Weights of a small GPT-style language model, trained from scratch on English Wikipedia.
Size: 14 layers, 8 heads of 32, MLP 192 SwiGLU, vocabulary 512, 3.75M parameters.
Architecture: no biases in attention or MLP, untied embeddings.
MLP neurons of a small language model. Each row is named by its layer, matrix (gate and up: input weights) and neuron, and shows model dimensions 0-159. Each number is 500 + 50 x the weight over its row's rms, rounded and kept within 0 to 999. Numbers have three digits each. A neuron's up and down rows have the sign that makes its largest values positive.
After each neuron's rows, "fires on" lists the tokens most often at its 100 highest values on Wikipedia text that the model never trained on.

L5.gate23:504448528516454501458609588440565499508450528439617418485664426476492491471475538527516528645424519469575415452453555523440491479451503535517433487526509507522531540515580570464572494497485514560555500466529548570504449487487452460560421526439404542569449441536484526509508509627483549511509519414469472456473501511365471457492440595459416474479529534469479474463486575499515605475489491458412457493527464526464507485481467483455543524543444439448444585489519536457484576552472504
L5.up23:468589448496583529545441523519532561511545491477493528431530531430418508467498532536560507499510521452414493526575535564482437498540502380468465547582438498557562531446523493477419524466591500516429453499445487479469556476516591512460393591602502457515500503442552529589488534488542516473547500452514622525524463507540499476527477562557559524483465461547496593446471586447448424473509521520558510452520548527451497650577511470417530521408561647546482478463586496518491555546454482
fires on: "and ", "as ", "an ", "is ", "or ", "s "

L7.gate16:512518547547540472456547517478578418447489490541510499550512324448467418554440483495560573505493571590493544529445524475564470473535456492544531533521454521499578503510568587552476538576510565526464496506514451591523488441418473479495587556510516587501516473526510539534396511547430488475493488533508507513501479535439566547480547544478482403654468609505511434496599554566498548404536479413491465525482503520507570522494554625474517538525561464555424490526487563500453463399451455
L7.up16:458495421483462421406523539511474535536493479496551506533541526376525519513459564466472484555399616521510489582531481468462454462473500480456462385492553441569445413444524594489532506462392538498494519400529611460489463474522479520487509495530575528520496502448455488603503567466553508500503486546425590449489415546496469429486522543550506577432523493481460526471564529451530476522495553528522574512612539474451583495494520437471512527483460501589626445365547581445496551500493437
fires on: "o ", "e ", ") ", "is ", "was "

L6.gate159:441461451483421516526456410604501459490513595471477538607600504492543398515526467572457588544465502548485445576458448477553470515493405489429504505453428472486450450557534558578529495513508498501478510471477414518521512547441511532433472505578517486524584502470486534472334535500503484466539412523595429567471510491457563560455501430442522507642523564512459447444491456555516417565539485513487490544456498497550433448588495511608543497518556420444501524479508507549439423463515473
L6.up159:468510409541467490583457432494473559526556473409441539576496417483455467441555542565525512525444506469504497497520482478548496465497455471460495484484477508507501439449513575422529499494507486485492498550481461523488596489458501571484400537597510434485458513419527456488466537389488595472490430514520480526534417497564557439456492526523583486446510558517547486549461544515487484560455494550666432396444457500565332465529467502476422499460541478554482500528588474565453397438576391
fires on: "t", "t ", "o ", "ing ", "ich ", "er "

L8.gate9:566475500485584572515468607489458508545584609502431539468538482446520501480436497523545617349457471518436502520486500519480494591482517455505510503506441443589611455477591485474486431477532467555521465476499464393507495474539449487558514565506577511532483576458456453484432492488548514496425556465524530531564507492526485532592492523531561585604448461523462533545487567425508552468535445515554566496527560565437443423502475485459581502509438602599456525423463462415455508475472571
L8.up9:564487584500474508541490538486494494560507364475586530558470553587530530475473511517473589477484532449553514544510499534400450486500473512481442506572539586592526597487545561464523545508464551420478529546515465518524494500547549502470475633377577426583455509551546488478505608481461498558555507521501469430540526490586486542571395483479506444588583463489434454545510467512512534520628420500538568520547421456559479462512571456602496534551530524474516454450547444499519600479481490
fires on: "ot", "om", "o", "l"

L8.gate136:472465514535467456506473476509427529529451543499554467551428534518462507526460453577494500423452405524530515489484594551434543438517503489499579473551590653518438488478525515494496439481409518534458482396561518424533498494399449514536546478506531516512517496500543508577448543539546583505536534486491446449577465500524528477524515506574424586449547539486605460529528606478448580501605415485524577537460511522475583447375402434503534465516549480466544421579516398470475557505570489
L8.up136:520529523484568409460542500391614511474493482468469474512525552489479452450443558427361402441541477437510511432547534543616434533543513472479491489486500506569551502469585451463520469466510503509510399438591501554528449514544540475552505498438572555530504527593427477511498550543561565482490508371491483408411587475447492492513512528481533579506507410605508500500459477501599495467504541539569602478457543436472541527499431415547542482491478470463452476496500547500476503548411390
fires on: "ot", "n ", "d", "o ", "os", "al "

L4.gate47:576515507454477481472592514435515467461398543446625509432588448517514464509627501324504513520474448443561512417506538580485562425542566431506515522524433449522496526530510484531488437523548480547455512465392513476467513447622560411490517490545459447538529443448510428476572519527529484561517481543433463534528476501443505504550494477549452473484512572462534513519477472475535504532515519480494512470541496442463607511354535500492442513466443442569511483554458489582663492511495514
L4.up47:530456456520511438476524486486526425462465509471534523492517459563501443523496429472481574504444446522533509584527470496540552405581498552526521507434491476463461522550499435618597418460474456529565547478331477552457540480493476516507532535508590485581452448425478615430557440502543524471519489563530445581543495468500563506518530537484456482477511554511521495609463472417528562552484503526438603505449476550574589423445494510507577553519517355483463497582493476554631473482473539
fires on: "ch ", "t ", "y ", "n ", "ay ", "th "

L4.gate108:540536437443511539485491480386516473441463490493456488559372452471525413629498509400570517461448527500499470465383488494517543558547498524488552513461413487445508606550543575580568432587521482436531518485548426480553526451410472546477482540470547542562490595592455422553516565556527441476568492440507458504510529467483551496470546490452469517529499435568491410485566462443575511493500545468416472582472557595587525480572514541491505488551509521590494512562402478519541493504461472
L4.up108:557515473486474449557492552489576480468431519476588521468490417484450474567459591538496453515556542494538510538450476441524564523457490444460486456507430564422512488521488480618546545495515413497527591505542441541476526484529606533602505608584456617491451455415549495526464610458540462464475428495542557496384390487501595493552511597479469445568504570489479399383502483564518544473393470502511505517507496519534420467455499558447479537551494475539547523551467535520454493530477451
fires on: "e ", "h ", "y ", " ", "s ", "a "

L6.gate6:488453510504454411431477513495519523531497525558531513440482375397483481534515510475530505487437604548486501494470504482457537568526538435553490433456566476583517502417497580430500532468455538510518554470457516570536358462473519515532512485566509539424452507427487596554471565488477451530543507559444440454408499468552476484473531531575523563552533544495535505513473596455487482457468519449575562528617488514480443487560484581444559532562455488555579388440475539347609472435486495
L6.up6:477547407440424496454455470581506458524488519543432481537451411445499454495506493561559521471513546455462491496470482529554445561602550449532492416537499523424509490449555537489555501506400537473539520494491429465552445508517487515435457501548445464473476510443494475504438550470460529540592449538498461494545436440605522576463512519484545449568575614434459430452489563566564533433491524556624447494587513496584477535432408592419513486548461520621515454509539498479567414401502449
fires on: "an ", "(", "er ", "), ", "a ", "is "

L4.gate115:575430448606475549521504573529464447449486538547632472540458538490492510573511459449568514470557464502529509513463511484554556501495442473557576531584402495456418541585499433565562524513566478521545464499534542485496557507509497550555504588628562499555468510428429519452501437557484550504468476530549497617480571421567554527624482547463497481531427533518429408474538420491435520469539532521454505508499466498582524448425609488548592507564543526495510472548428571477496534529439540
L4.up115:591456484495529539481507546466549405479515523553500425551474545434450390518493465473484538477533415475519446482471545542614526550526493489530574470549428497429433576608526517579498500552530505477469459517497457504515494461479457598491462632540498561507535427392472501441551469524441549556463493503489483553461500449586616446576525546428481507574529565487496455544543471520462581459494378502404515547440481502588485568431557495510495486596426490469532462591513593462535517460474460
fires on: "ary ", "y ", ", ", "ch ", "ay ", "ember "

L4.gate44:474494409519455634484477478588565463451444580458491536519440417539496491529513512560449514513424471493545519435438454505494503517540443553421517500467449525451429437561532559611613443437449474481643523526481455475519521604484421511467540442456530420557447437533462539562435566536520501430561492476540465506511480565506512454512501497435555491504450572520540447445485494442527469467477544555514419545458464501468463402501475568408408549543518478591593483504494449471462459441456420
L4.up44:589503486491418556501455573513522463414452514440622477547544504511475448546462460521580441492622533525490589484440485428412467556596542459534480522530429519444492510560524497496523497547546583535454460566565509512469539436484545488565406513478404536488484441488500399421511514515398530484532487506556525563524521442490576516550522459564505478589553432510418500420431481548430504483519442452520479527488506438528424445459490448534499490504584525443451480597492563532336521514508547
fires on: "y ", "e ", "h ", " ", "le ", "ch "

L7.gate37:482496602517429570557590497463497454517506542443493455541544454474496546468459542473444435381471534566539497424502426580612553547426549620571484491516505387506442500451507491528516446487546507469580522482531549428550570523615507434437526456413468491514525496515512410596561533463586548594537446438438462511545460532522547492518500482519414506526460567462441517508448484519568514580505474406402434519487498443494486519451522538461377473497424520450470488533423501504509461471502498
L7.up37:469492574531509592516494547494516412474454470471510398403532529520515561489523492523431520583542531534527580496512529412491579472466459535590509495580456462403492504523522510506508466562466479499558491590431504550539546501393452464458444499431551542525347522451445445511533528597498578494449620425471468512489458468450444506585516487478555423551520485400626471516553546468479588459485464513464478509482563527379491600503476531526507478469472487481500510561510456456508455464462618
fires on: ", ", "th ", "d ", " ", "t "

L3.gate160:485469458490449478522479513511465523435520443519441541609413485514534487492483581438519413377455531536431595550463423461513460524544478481512457453397390489422445501510532495543524451494514462385489516505503377537598576475447520453553474568490482545566451461449429472470464478433460535621586495514544516542469418507589606546509501473547540492555431502498497524491472507557539561519493522536512456552512559516518445470430507542614477412524538476560498513463424434434425498445563509
L3.up160:416511340480552555514502474524542455410481592497474543616469548473481389550586443504541573511470516524457546525491479336476469472459453464438545438442490512435504508539506432560585506552501499526474536506395459498496470504422494458482515448571542470583448538537529487458462510474580547436501476569569425558592460486566561496455500506437506504549509570506492434533512462498558453440600496459462515591498469576525554443477481567433508475484563533564450491478475436504434420479525511
fires on: "y ", "en ", "e ", ", ", "t "

L8.gate76:550457522448544517496449527465458513474596377486492430444406504456447522483419471567490527552414436449547465466530511532462469452419545419460503476462412522558474424507484524480458452468442520484404497566554594400412382467586479472575525463494477586521510496511559459558444538465504471553491543458444520493470468527552471525547456472496557549614518544539573534577538577433410524493535393575485462542476554417466536499548509495444452468424532480444531531483479537429490553468573479
L8.up76:531468420446483489499480421492482352468526460423528562478499479502538437591541464503422469501472503527518473523485476511459504605518467511595491428394442506474540522530559434551595423514548496499609535424550492540550506561463507541476469536530557512517533556529439478414466503499540551528453378511510573492560488526489544468481489447440461537488490463453486453463450526580493463486558508506563596519464398502625492482540497458580409436523463532591428416465540568621578477521520507
fires on: "in ", "on ", "st ", "th ", "7 ", "that "

L8.gate10:491571513521562498452493551552597558497551533501527565565539492563482484459472501446559551498468550441426495442444483529550490446566523401498524460456478485555502451497502562519504386472495563461541442543484532396505453470393521564547508527519552545501397452465506546443472531580445535506515492495562480459455554599543508572504539512582577528497515420548405529489562608389587535469531437460455564580531539532461455587580551498453567545540533472474571468422544567523421479439545491
L8.up10:565437430407506474545625529446451432603462478493459524463528539576522578549510421498482476480602485463558545552485435482472484455494447593546485420483544508502467540554484465629557413563510492484614481587523483495579492539504530500488489481511489441557478465452517552425440468482507565499420486528482513452502592515529513515535471464584584495539559530575415431540516529584498527385467453521361548600559472469482562483488549483512422476539443547549501507461542468489523566505474494
fires on: "o", "le", "y", "ar", "om", "th"

L8.gate104:462418545527434483524515538526538496465432448627575516480487555486485454520419566397480580417517351527507455482422517501489558585508480469580558500604426540477509461515557525534508423485446517472503507503547502446551507527511433467519550539476565547431493489472492499529490549486486485467599466559451495485598494552608657577536556451542422443551527551480453455551466526520476488510518463489481488593559533461514475335496551485534555447472448500460493429479516454522532514431522531
L8.up104:496477488526435520464522421498484538526483422475529469488564613494495439439456635463456575466474475461508488529438437615389584489497469515547499582528620583505448481541538487591516494453497467448542500501564482426529489550395501581549494534461508534478464568519524485423513533448462536480576497515508475375583499462518531483540506443537466543493554524512572509573440555560584503447426518438539617569527504466429569501511535451458497536423447522453508447430565452491470495520490391
fires on: "om", "igh", "h", "ot", "un", "ther "

L6.gate52:467491495517446475517449472560499588539591526552456496518546467512418516587472551554467481449563460487537448468550507475545486557374496487390602524444471573484496447542580384488502508447479579516465498521498551513484531477509510542527406420486542508395535465448480536522428552466506545560471505460442499465493576436455556467552507435458503538642482529407505487562539567447543530487468477555502561502537402523501579576521443426446429483519447531490456446457589514478419399473547419
L6.up52:462450583441526516494452436523489452560574529531464484500510379489436425525501489506443475437512512463557391515506511553465575562474592551451555521481533498451548444543474475423485460523420643531529581460482525460495462478580444507518533427422401537496564494461484568476539602543497519526427422564460468487451513522462584437486470456515423495531495444462471527555499531565501380533493570404560553507514474507524537548499477416433430498548378464551484401475469571528471484541456476
fires on: "ep", "st ", "/", "d ", "th ", "m "

L4.gate165:488498530481492453440495539506442587496490498515468489485517561483551571461541523452538465518496545466472569520471506441489427517504473493606459513435476475523542593507557550495496509451479517435486497488493526600570452505459465474528551499442545527445387427558493530516448441457559443665450555492453519507468476470543468512531494495515641544534503531512486556400470546447607562505483443513512518419489479501373502543479539608574567481628475493453536429424504533391456619418512533
L4.up165:554465565470448502543528501507536492444487513461503484573470491461554419519532409547490387551559491457458437503419394509524508507471541532445505497470472440489556496417510574512532489597505570530515473522603545513503514474509497530664504432445473510585443522568503532540482586498487526583533627508552434530518536373438556489425521457456468514433512443601489504560525513551513416485596430496528514502555401506498515399464424520563511578510453483488533479464542437528437439520436535
fires on: "s ", " ", "The "

L4.gate182:498582581535561530463491528430508516461536467585463493485486537441493560487492476488556469480518601519511597496457532437503476451520516559592474590467447458460489571532479525527514483529516509505407571473515485579554429513469455495585540425499499590410432427519519477502516422379549469679461569525445521516418507457572533508527457452479588507544536529523601510470598488508560499502461456537524497445473457533450525581468569515524536464615533399407531474483500564419490535482520528
L4.up182:485508525548449612481498494510517458436430538497421515558447498514525414591481404568543426529632516495459488453481408515590564449480487438464475540453491498490504471515506483541514476536546589564481521543525498523504536489452481524569527397463431434551478558506467502455455559424529513545543600476550407477518527478409539480424419396430500467482458504613488481549542508531515442519563424551552553519515462467517510388568441500516433577499489447469424464508526510578400388490479515
fires on: " ", "h ", "ay ", "ar "

L3.gate77:442525456469577466447385509503477433456490549510468464531449404497486471520410520543538574561421506546494508519462494484500479563483461507437574481491553424546453415543498541501514498558517584492512509518515486519560391515462430522435507473480524480541575630560524458602509534499524544462543564408419514526537511588591441437449475514520481551569519417543490407610554524526513488556468545570481448548518496585447526538589501620434425533503541523552596472568565460476451469506510491
L3.up77:543483524479475432501492557495594433504435517481538488471580408460520425538474514521478524486395522498542466468448586469493423508483557487499499481552436514554595552520513580546485495555465506569560523473500516485457459482501536459557489555563540578570433458526496504508351564501566514426498490542513607548455421468414534509522481647516478460562515528518526468461440594395425493443527474424520477405470540453491487506473505553425505548470461495530494480500538665393475524515425456
fires on: " ", "o ", "was ", "is ", "an ", "a "

L4.gate48:579528486531486519522543474426412507569519443512418504474415586468461564549443542508539532429514465459476548507496551550516453450562545464627512576546462501542498521506460547503516521459572482469507511582590470481527573498492558417484509580506466453431569532474540501582433567435503504543571562547453546578484438506556578560558521492549621422472548517557539487446618546462483442510476492558559430389478509541459502520533490527580444437531532621492497481505481507460490585419568546
L4.up48:583540494473472537598444394456419521513553481505393508491437535468527578553468565551520535452492525471478605506497543519532445483532516531536472535509542539519488477503488533473445507365526507433438473557572460530587532510478599485452418499470445439412532489563478484489463568450508474555615516588479603483447503439557511590509460408545575452533481498495610503440512489516564370533518472495561539432551521475455452514487454475536385448517545569466485547440482500442522585496521542
fires on: ": ", "- "

L3.gate34:452545525553521405461481591579485497508439518498577499495573400508414524377535545618477526568561544530494483497508524471562480417472544530443549599538440535550460502323502598521503613461513523501585492523462587456524440364508515490544374502517493541522547481496529590512495530536577502495542505515475521534573444445508444505493457526520503465511440473497504566518435545401423495470542487508580488485560539433455538534525494539455565510497507482520406496499565499503475447476462472
L3.up34:379551476516614527416520541515519537543478495594463533578476502551548494537534512589492482545531594493525516575504500511498418469584473327509523541515433489516562537393439471413539398442367463467463467610455477447506469466503496478499482527499617477503591496505432444545542453531587505453544476483479548455536464488544436547444445429542485503477469439519576546497484459508440478490570581437488501503514571466470492510514428481512550528470515438542372501501493483518468469492515570
fires on: "ew ", "; ", "\n", "as ", "is ", "a "

L6.gate163:510548430534449587459588488508521479486483447470510492499532473582530528431489563475564466455501442489478538540414447423493466516542412520580502517435477497524480554441481498477595482497499507503488551492563438528608450543445520408500486536489487445473536568475477494570513439481470393589553482444487429559568459506584489592520546462542527521564492488451496390507588486608529409578534552426462472489548502514528436389487522565596473440547624501515494580553529480466491499420599546
L6.up163:452486492589491538520534408505484471640509510533459524450516480519477504480492470567542512479539447453521469482524520502527493441481458491554550536527520488558500522394568508451553533548463560414459537520502507443582450471514560479482479524498439397448532542464561502552537513464411505521576442555456465553580434481636493542469577519534545532526525426461445372474568517579482450543517479500560442542484510534524488432563455595548367456544557441497483518582568580433467443409612473
fires on: ", ", "\n\n", "; ", ": ", "and ", ". "

L3.gate91:488548417577464513512400508488506494504473416476487520483543597511525444541535534546574491479482539522530591552452412402494406473558419491546486514499515498535526539546459491479563501519503501530580525494495407499527546514443516490483454594595505417548506613492536549464488434480489390568539482486506519528561441519531429612475473464472614492583548475539495460389450454648561552499440519455497488529543569476541422522555530613570441486509555506516522527512533531436450493440568455
L3.up91:440536468529545518538458485476464489588527464590457537506521553518493524578505489460544530574447419468553540529594548409465395442487448418534565567507563471490526581504477498454546510475486530415502491512519471489484460518504512500421453537576489429553586557528546551459489458443440489441545485494479511542582400480576370498458502503590581467589549473554486436385501496610490479511443479506559518524479488515502427479533472605529367464448578521499451551493506559418471497449593497
fires on: "- ", "; ", "\n\n"

L5.gate176:457531494542498413408482466503490516534504519543491549519489445373509536469472576502547536430473535439487536450524478456564475538474507526542496461409498530520581510469620588494526448423352511441515466554556492565566498482473541526567492503561562583418470455376547542579478537432465450574534481443470556441443477535517595562446487532497498501535469495466473451417531596494487483490457468583617436521564528533528497492568428562493502504510459488434483440449529505508452477388511396
L5.up176:473502527372458452418440429480560483427518501521508503545532488422544488518502474514565517530466582488538432473386520508531541575422485578531517396489518442495496560442552544505537464496464554513622575442573503461481414510520425522539627529514523508485545491522559486551422645498491535404485551400476498414531512545514535437407519521459485530510540507538506467465483596450530459502498558457543496542506535468595552450548450504393440501487444435469482536457554520587474512473503410
fires on: "e ", "s ", "(", "er ", "was ", "or "

L4.gate168:581469557506459540500479427446490498455582500524490474441471476564561524538490415538456308527560553469563595547475484419437488571570473506637518522475474508478482515506416522519521504486533517479497591483490429497508467487434492411535568451505437475433427526535499477486447446432493465557458537479499461521414517484582520534564468396528539506572526506577538486443545435466554416494509544456507564454442443488420489489456565497593423479555557473468538546460440553418409543538500541
L4.up168:475521441504487574538423459488490509479488595478448523558470445537559496505535441545459421499496554412519506490406481522576546527458498494478519438460508566511491466522572547436552464513549543498507557474511444483509556535475454552577352509525477481520483615440503450529401538569400582545597499519497394499478492519503513522442446417439487553500515534485499445583509466509543408468546631564529459511558452491560488362504524447541454495509581488534490587556560407560499445544432461
fires on: " ", "is ", "t ", "ar ", "| "

L8.gate164:517434520555391441473547581511512466480488503560535516493433562507449510529513556447473409445542455526467365536484500583575565544484558514521559471574419472559501466548497541566502450521524589555526499517517543485415471482522507609554501622506452470447418440453575501475500519471438527532432572583438438479614494520523551548559514500527439522503534544519522547507577456453505581476425438434521526543532492422548465490477487473446510539500512567489620418590492567519558473452512410
L8.up164:511530546589523513446463560565400489473399543506500513500453565584458492572492521503471509455564451446521500461460567638610527599505542656462531519540364491517412556534517510475510540474504615447502535505497533516437469503454518472480500524509485435475500447486443503473528391512518506509391534468459446532493534461563552467512578585413460448467505509539512495498577430434500616497537532517497602555458492479497513541432479526444517448472462438495565440589523519526556526435525512
fires on: "ch ", "ay ", " ", "ary ", "y ", "t "

L8.gate149:609492399475491494512495596468608463448509511432546522554423405512450439580401457514494534532468541445445486480457448421553486447428515443527511413405511538513534486505565502473503434509434463435516485538433487530535426476493453452502510454512468482454505448348477539516426555456487648549485579464479442513555509611489573546602551470593526492548521479460477495533583508484576485498465475493472530580474465515487518446484497493560487547555539472529482501527508437564471424399552462
L8.up149:531481447541521436570563581482496495477605471459465529518483397491494550493472578536416425533491492477427530564543463523503469388527541476552489437612530492613458493501478422455478476452481521516539458629505544454505576480469537551633515453545502541486419447457538541432508546491531567528444509492563468479475364555568526507591472481617510555521507464451577494518496515443556521474509432478392474481486454470435576577499484537498458489480483524487587441429454502502441433503552433
fires on: "a", "n ", "in ", "is", "th "

L5.gate21:577491537446395532447572444424493440442437556464485496418536535567522494547460523402577509493535417545575645552423490528463578527512482563481458454462578457464515572532392493544555508484526470545530567514490489600530452537449436447462542463423492478590463561488407425511586474483479452544484467477471441546474492454525550491517502431455429486469505540466511482567585364469545553534516487503412499495467427478512528485442583580530445457491482516454523534555521483489518525471519603
L5.up21:595487526535609468459470499507560398388450472518479596533471608479500418549560433533507522574490587559555537427460527491494489501570506481517489465604382472545436476529485354502418492496583478531460559557567478503459405444515546581505520529536475558571506476485461506501482504448555467506502535484467516531455533496463574470586469465414511494573437522502505405521526565570585559482500509472413495558524520480535567527498550525504560515589504426457569486488446571481549491535546569
fires on: " ", "ay ", "ember ", "e ", "y ", "ch "

L7.gate135:451527500468521485457582478484574541461529551536507539649367493442528498499484396454382561461540529607541485461550484516528522547524517488489485401455473436526491383567586434454559476511460527422475518443593457525606481532579538528538540401472501562474464466512452472501440480385514474581498512486519470427529492546431507461527510462554472606593516554434489409518455501533474421526494506507465532482545511466592512440498477529528475516589513547510440510457477493379491466489506501
L7.up135:550476510516489522524438500443497528518492466467528490516488502521514420505517476555426595535523542515532413478485497561432473459449549462497465449535469535530477559502556543476533560515551524574519547498433527417452510539505508500477410496538366529557526448573458439490446588574533450435460474553521515489465500453324508519441452573503493416600548444462569438503445518478432512428429522441546554464460559517488536464519509433375580582459464521629485476503476553522474478645437544
fires on: "4 ", "5 ", "4", "5", "6 "

L5.gate38:381514421519382478511557495545515568504461485525459561500614575514469502493483482530568466465517530527486492490489430507530532521503495512517474484602539570514430478421559531488526409489440481521448456568510416505475514483388518520499443626458536493394505512402405491524371479477424465527492477522491467545513405579542572575555533464413586575503453556477468502418475531482408511500499528528461487492493544533547503535564466466511531433412535503490622516431495596519481496469551433
L5.up38:481503505532485525675467542478570549514458495435559457474575450506469520401533542526462462479585420471502512481545484515475490510547520473433492486439450528564567517465457493451523459456558494499482508454527507529492619491507532577597426608530514505496435465484480488486486612455427578491476533520545581554540490441495561553534435514515532463462546484531522561536474509436483428548533417531578463416484461512490349536569438406565503520474471548352518520510529483603465533588481493
fires on: "and ", "t ", "ly ", "ich "

L6.gate93:499459440539432568548482430522503460486547501472440549612424438513528493572536482460541464450440443497531558502427541537592412583593469599574568510509505498458439533596543527498597464470466462435532577516504446397529491478488518552415505498512479512482466578541420473487429507496428523563534483461545513537491574430505544508515492469482477445511521591475535497552470479499539453498497587606554473498476387475637500453447497496534480417568575541602439548504443409488479531477492526
L6.up93:646411496493473583523526418537520458514505408521570499553518505486482545497465507456447531467472472496517592486484524612489439462586459563556500552508440486533585540353566581599475499470494510484435494492583472486494511524493517491432495545490479466531561466527521503520483552604459530518494496452460535462381551476577450501537523486490486390478533504472524493432470535521554457463477549494530579437378539408574521578585566498547544461615484584446478495471561440531521538440518461
fires on: ": ", "uc"

L6.gate85:524569504576479579469494456481421483523558388534486566474419586445473506574512510450552500553358496509463438497506496537506408513540463528530510488497391479555524634454552562402487468442470526491558498463561465495481416482505546510433563510555542514542488535556521522488481537471434524513493463422412597457465443550509490541588479560443495392480533507472454521516515560417479476505526593491589464394498477445543522488471469561534507462489537550530535446438562464441599578447539415
L6.up85:467544486446472516527560455392448522546498372539523562531508595480482545513557580526546449470504502470512555483487500511458408545534439596580435547441515483515475578509496454505475460470465424413471494539514477583520433526424586490520515505508521523459559462490525492377466460458449454554555503498477641451510490523520534613557506459483588359521458537412490462452561509438555476478531488457517513471576487489576503470434532540607527457498525532513515508383473462448548556495589427
fires on: ": "

L3.gate52:438542422607509483598510437456453467575507435571461502576498540557532436473490434528509466394448488572503531520476452447554444484564477513590506613479435458517403506579532477600511475473546409449422488514495460469518527528401460515452502555509519441511541538501455459569440544513551555495535487504509427510552570468614491550516472494389488459444484582550391414451442506528504434503561550501609498536512490424452541541571527545560488480504562509479568436564495435509465477499485468
L3.up52:528549485552545527508534494465519521553516476538476491502515542401462579500367620557550483544446517487504558402525551479405442476445531314574406477532494467542557583340459500530475515522583458515544591484455476495552505531486495530509442551577450488408502481552516536581625554510506475497473483525431508527426427465514511551544458510410531486441433468490480506502503541454437530411523508429542503488467547545453527601512528521462571490566508528575467524460478505500483498468490538
fires on: ": ", "; ", ", "

L5.gate168:466468501447441567546535562493467507423524546529458471556436502561514471511476476490539501526506478442506549556446407450520471508452383485516574512480429589414448435537558493595579472576433511462526431497472415570555562520483536541475489574526536442486503561505494511510433497530496578486608432537542458520526512491545577532489545528419565540570506515536498455510511505570618369498562505533515501514479461539556463388479471575529455486642597523612482527528512484484416451481440536
L5.up168:490465472465506495448484562570504455497486618489574496444422399507473520455572495521437493512500514393457374532537508466383464483568497500507498464585499536423458518510571463507545502434565558459525470475425480473513458497382533514554427497481484431473468424480438486525456497505487521594564451546512494534507473496519561395576548523550520444422523543484514554459403452460508603482600528519505488659438444544394519513500499485391520462497571442530529549549468521544525518473470441
fires on: "y ", "d "

L5.gate48:545512419464442420538524445454444481570499485505556466511502605471562511504484517486502584458473479472466570556464424429541504521522434495521477465447528565416412534543548514577535442499379519520500475484500465531569515552427452568455450447565616457432527555452432473530477389516568458581516434550541426448513478466585589547557494515447519579525477531458474530390476478614460470510509521477551437489466426500511558459499464459548372466531478554573516418496550525435468493447525532
L5.up48:501493523509514548521449532561504478508552442477561408403507510586479615457529505518500406546502493409479494432571487485439520560521467481514519489463510481331528477556498481492515498463533495519518474502477503467370566456458502502587415494443475464549424415502408433458557454542526510484526499563466586511540585539554552437560483494565431546398429477477573601546454484373493588491502476525555482529520503482449481547577480512482469370530515520467514491558466449498509616532458515
fires on: "ed ", "es ", "t ", "y ", "th ", "="

L8.gate148:529442405477528524498530477496549464423521551460437504450471386462473570459480484509399492524430496580466532463528529471492465494518514508539541410530420448488518440537608437498450504567492494549519500498454502508533488474432464489478521446575559508469490454447522426510469533413566611530453532434455480442538426539518590423600544491533492461490512545457525354523571633498557578465469504468477453434415508556395525440479420526431472477470568441516541394514521428516567482462503474
L8.up148:446534443507503490498568477471374535455572654572522514472511476476537515488535485488456423490445572565488482505611516515483459458503494503493542445521618526584377457435590455419500473554581551549533492480440616443485464480578463544584552467364454487505396406481435471486451560491538510506499542471470560539516552480407519500616487471567555495482527484502469526510431435460503562456481452499554532432484463508433559535435462454521480484449479561519494471451484528527514487568522466
fires on: "in ", "n ", "of "

L6.gate142:498533474485490479561520524406576465579459550500431486486478520470497536417532527467471517381403460499514529453488430523546561425466510437405503484446472613514482455413560417576527510440474465549477474495503434468631583495482549502480539471553582530482499498487454417591462501325536500534526559461520450513538483464543560564501490506561509451534432558429616445484500417501490501540451475609501503445480466479584516412503537552487400489512524527503507454566522397506499483522485480
L6.up142:502485513544506496538497629556526499527437638502464485416539486516485510481610518463447559527435514566491402582565493394435477447416469523528495527604535542490396445508513452537573488488492527486486530495418524478462499521414453565512534518540455496532505459518525510482509514533481475368479496558522420448495428519503520469531397593439543523510513448487488479494536449486390581396524476494503562581422496458487463522515512478357533458449548445434534451554491624503477515511476434
fires on: "n ", " ", "d ", "is "

L8.gate170:513502459483454471507398450485446503517494524534483468536390493488517523558432501381509493457453490561501543513456511508508455479453503492571541403457432608506506451559583469411515410354506408477465526502533475501537579517530483476467462424524526485441526527492510456565433440430442490560542470396474404482474399375522461475453545489493467659593429513461454454489542494529418535411516425526479463481541444484469468488446486507477517468532492579546502497543511463476503557473609467
L8.up170:482560509473543563502432469493414526522547380460447425549440575564561542523480592532441520541413529487521448564490455498431525529543507438514463499524487617449444529449593522585421454455500473484466481434522484493510551548469522462409465455514519480398508453506514483421518493543503494470453428550457464520476452431513551446445543512592474589539497452497552590580521509577505555455473503519587529496492440377387442512535497481344521462456482564554495479502478564554471524531556546
fires on: "ri", "6 ", "2 ", "1 ", "on ", "5 "